MLP neurons of a small language model. Each row is named by its layer, matrix (up: input weights) and neuron, and shows model dimensions 0-127. Each number is 500 + 40 x the weight over its row's rms, rounded and kept within 0 to 999. Numbers have three digits each.
A block is one neuron, or neurons of one layer that tend to fire together. After each block is what it responds to, as a language model described it from the Wikipedia text at the highest values.

L11.up793:590477441519514471512536448535505507505474455489477481530548605516544497526464469486444488459505541543511487478518511484491537548492591459511479579531608523490514555577507447532539497457491496503497521572575489553540509492442467487548521492569517495489542503499522528448573551538424573524517518515575508507458533517497572462543436535454432531485535488511494500509501510452474484456480
Responds to: Line-closing wiki markup

L5.up79:473517490435468494489444493487538487446523515532532438604495484517474481486530529550561467488574554471490479422527442561457543461487472499505512497509449491461537481607510434528446513576556470468509538409552470495537453437566561498538520397504442490523478494500464453495481511493492508510483520480459509560504504444478496536522478490521443475519437517518563470483581498543540482549530
L5.up131:516451495533484514542507489496535498508525544471468494511557506445519506506444492451462455539631478519427506478533460583529637483519489504553472503505487517519550520469525480503491452481465522541487572467557433578595487495520450513556555410531461498463603486492523529487522484484510447469523503555512582468531584566462468465495504458524501488449468481543504469487588458463479528475501
L5.up212:489470438433462507461476463487459498495517442507566531539523529490524523515474548509492507519510549510478528445521467471474490426473448479458535521527467502443571527535475565493482517497514544383505502504563522501569478466526515476567521484429461555478403525475483401465509581529537454462508502564557475517470528504497542451451453468476484455498538403501531462451443529536539455537428
L5.up226:505507466447437505525491459486464483499458484478561496514463529491515552394448490473473544442536501573486469488498489554505477445435508463526531534512480537400501471442562442522525547551547468580508487552447506582542539417517490528484474462465513561547502574499517517515404489439467515428501535516480495444498543385506546517524497427455478516455457477483463544449515505500565503444541
L5.up357:495427464485496585461513475541494463451497490474466503491523513534493495523497472488516510487529489515487464503507504583474486472533386503551485459446468548504497578365498476523471521486513549520498590473509473521535521477481470478544450435480538604467534508523539492468456454506465524543534541491523566474450584548575479540542468518488428559450570468555526462530519405499515486547457
L5.up636:507492563474477509446469551480532476518515500601472420495419475421530509517524530458493483456499531477517533489453475538506502522495458510528479467522433452513489549488530500460502566441446524514470536519398492457481520440507437528477507446469466507404441454518443518588549468503536478504471505498460520501438507463410484507550490427454423477478458472500484466489494564499477530467526
L5.up731:589480573550549453441471543367442478484503468451572513552511556484555582464494570494493497495517557518471508515489522522506560513512420497589494529524486517539493489502528504533427469484597519507557526508554545480548520504489468519479520486489536498450493469505443427562520469508481558517459494373509465500563554525500513590547510503450530495521436469464512464417451465469456546492513
L5.up965:530529491498498551526513596454478495506414514476602519508466482490577538525538467464480517496506590452495469493524488564554564605488431542591518541450488519513569478593456557501492530491535478532477585567493458474542486478501477556497513444476454585467495486502550585510496507520548529509456593494550494510565513556496491514519484520479471491508557505468527544493549465505471448543492
Responds to: Modal and auxiliary verbs

L11.up333:523537499471484479527491563484457492502480524448536440516511526448515465539495585476475472547488469535482531496505425495530435539486451526499496481493514521486576482487563478481439488447502464377569531504524468540514517525531458556476424518553521518447535563527535459548533495461567496510444448434525591558532470522472442477507466478434453491490445539551507521491555425462504533492518
Responds to: Auxiliaries and verb endings

L4.up230:502520525504448523534420498521468509467477476552501517545469581522456544476466534454517499480471493499532489449573499543493487480471442563489502555536454482506459481492485432436479538499516522464523471515427398515479482550477454424549528543536496535461458486480458505435492588470499526537502410491518480528454510505469528547446442402466555508527500511545503527482491495576500510404501
L4.up239:544452481495466443486416499508521531448476453559483486474513523491518515502542583520495480501510471520470463439509497511462531464512481473483501491446530577484521511565496460532503447484476526484454488527476380464533459525474495475488508555439636474466503514460437500462445523464514521523528476503449494478539508518523493540505495373466533467493431510513539566494560406475459532499501
L4.up308:512537519565508582465500525561568463528517465471524541439544495514413442534509489505526587551467524478444441574514443514503435462490461516489482480473545465469433439584529482534499512541527495498474491434408467470489550509435520487547509565518539461492519533459483540528506457557516533493503500491500436590536504505532485462487493552502527525566415462534483501422416547445552506430537
L4.up333:533399527467520468536546489478460538530458474457473508484458527541533500381435461482489559526468516526534411517490476525490495472484539494498476521477517545475435538527604516509470512536487404562510546579565508506585484435458520429514498495542588486580522557516511525532524456521480547538529527550551574449481532444541497544456455494539495592495435487479550432477534489457509482452543
L4.up439:632504491481521458517487528518535513531512475439552510487494458511482532421547515449452459450497440593483535579579486515429541420548453479508466567547442570483582500487470512502544449552496487467486480495472458501523507503504486473497435474504515442506513483482594481529485535491440550455485439500526501475407421464495506494460556444522504455507463483512425440433450489480477548493510
L4.up513:491499577565543515514525500483516493479467561539463467513446483478477461521496488495447443517553545485454481482522483500462490451485584433506571458487483448469561522479489559539462442530585454487507531515429490527504496538527567503491496521456471506450519492468466476442495459462535505532465528539515579399541481430563559588455479485545605473488398497478538481487460425447426512507474
L4.up805:564477528504544544457501501461424401559505562484534484500495520516447377497533490486462494568534501493491531561536493501512501429491498518495529446523425526483477431502409511571467441434429507476477545455452417517543551495436465492513535509541522490484449468546503534504521537499490523530529460579488488501501502481535477561459584457529478456526448468503489524593533448560423529421504
L4.up940:474445580542499460485510527485525493536484526443551505493477532514577429463485524492511485548550532505484440574498492443468442449539478429466511511561503498493558580528530433467500440431485506521563464525474476577453468426465502464506477481494526451456494430494583479517391507468468454466572498476486543449535459454469534508422443493548535489453508471471473462524539432508421557478497
Responds to: Closing delimiters and word ends

L4.up35:475503483507547520453492526495459462472498462469504550617507496536479520472488493434483500470564461449495439430499455572516542524531522478517531518437494471460530501483529545531466524487589605429446450485542592501479520453480489484497504464433506511423432515510508450537518595563455505460451521470514535556456460457494493525533504476517437443526496456508466437466493423550501550530537
L4.up340:524569539548501489495416474521487494426446503497493404546466502472487529528485505454436543519513475528508476445501500520516519530502499493556436469518432492540508492531441494523472466559532490583485537479515486466522494496560481470529547413495534540557486514409503471444513525519494448465484465415483532568509531509418453558471461463521530445458501482426511544474554413491503578483445
L4.up434:494529466495566455563491543519467497455500403520566389492522469479494466411528544458529473500541531496452460477484492529510543538506588480493481523541486587533511512456482511538477457503534492554524566483519430452540521407443442549470488552549520521521554504478462493495501553470537429474506478524547526369588515457492478558464510563520467525550490456609438513524466480510549502447508
L4.up497:548448477482510483461486527478469539450552477489471458477520415585486525505432473441376463460549457532465496495383463516504457527482500497474465521479498589557495489485522509564513434520472566497481500536434502491464505528510464517500461458490564559483498492494479473506619461497504498471450499486519521516476483487493493512497441504513571492461528486507512537507492476567522525461460
L4.up714:575420529508477507526487512559505487506473498548468552422502548471441492561470507537451493546573560581499546494523461545486516401493436519524517548566470537510490494509546501497497480469525504562519532513520465497559552463503511459450520475538467475442476455477507512529445527543452461454505528482473564508522555495531515407532439550492616501509530422484511532447500475487500498489488
L4.up858:468495561473470443455473532511508500473471523451487522551490478478457492497458477438487520549483502484519454569590432572434518415444454514503510443477526520535548498477534449534503524458475470541509541474420445541525488426505525517496457509451540554506418458457478605485551562489495492443509534522458508593480550469428499465412445496498482472476432522415506438514531484499533524515504
L4.up978:556527487493584528543441523487501514493461502457554510480485527493550513552524455465401541428551482505535511440506393438521498547532494462485487473458529434566513528504503463468483536482506444502480451486553500526546479505515470481514496413453481509480493545488494444559515541474547552514544520565472522542521409474553464451442522464516524473491520480408472456499518451497463489517470
L4.up989:464550486467555411498435507504500494501448500497585535498474429500538513494570508532526525499491502484401476497493489488438451461524534467526472486441476522571584548544589484504482525470560512551518569544487518530603528506596561468458477456476504561494444520484516452515465484517587530506584499450470469568571529564539510543462538496505435480514498557482565477515519495448521573472516
Responds to: Modal and auxiliary verbs

L5.up75:459407511512499509532490438493490488484448506447469488476532477475513522519558451500551482461534432429531478502412515494510439506550457533480531466489603585463494504542488504525486560477474529475509413538401505536506521446594444501505487516521529476504435502482517480478548473451444446487509549448480538445439491451479571503456465523472424491451508471443543540550488500434487474472440
L5.up97:468503511532458574501500469466541507434440524487464522578582494460585516482459480557533506477503480586488497435474458551502502479460499505541493543498559482546446472521505471526465498482536464506549501483519448437451466507516474396468567523477443582525485508490514471456516510438426500541531535540464552487484491486540484500500480490500494542525531489495543441554497498551492468466462
L5.up261:544491573459481533496506468517526460446508560433498498481465554406553530536458452499454543479516525535503481566494485467519518494550484460542512509551588593450457477470535421480523466473550446568494504549435459492546593446464539461523476516491551505524538457460527488461449525503444510453470496470553505475509543403492503483503500512490483478510496531494515505475504441502405559450496
L5.up337:486501510549469551502484431551503531501480435554536495495521527490508479468582503485547521491494540536448427454502559545469464467549478455508481534475530465414453493508574470495501480534518503499523501500507405471514490564543476496512468437518508563499509472499512459460512518553505541451484510494503507458502526526528545505431399464557444571465444451546479479520481446495467474543434
L5.up484:566473558600506516557482486520512557543537522523529582511484604459557450498515484480498480451425472532522522533498569486531564446527536442550496563450518468420457522469466488523464496495550483470456507518474465494514446479506513406510472538548561501537558495436535521460457518471512524486552472449471454495475523500492527528512513424488571505497381554498482467505506503503503495492496
L5.up499:581461533560494559472525474543504432590504501564444566538555506483588532499490491527562490497513466572529485539487471469424526486463602500424537488488520462507536457509486495562528507443570526495520497514527508486452490601542493452555426501513545479543546468524550466412595464509455543506488431497525481526497476494437478496428486493533517472532523499494468545597515485458489553533438
L5.up618:508473536501525505470554558455549493448526534469523526481455489509515449448486525533549502551474517581476457564535457510543548471515479491530413510518521489515529496516519530514512505443548532491522553478528540509497589423491527462507473535488457488528527457504525498470461439533511473507588529547487548524473509477449502469490503502455560407574460546583518576545526507483503504533487
L5.up972:517531471483530512464482452517500517485446502541524558544484521513485485487534452434595515503427453474515444575426478497469484507549472500451487457466507485557475452547498484493537495466507498515566426503475440474489522531441444495546476527499508493520514439524494511434501513464449528495461408477414419467536561498501503499462449469517528436483482450589526508497468475457430447428511
Responds to: Closing punctuation, word continuations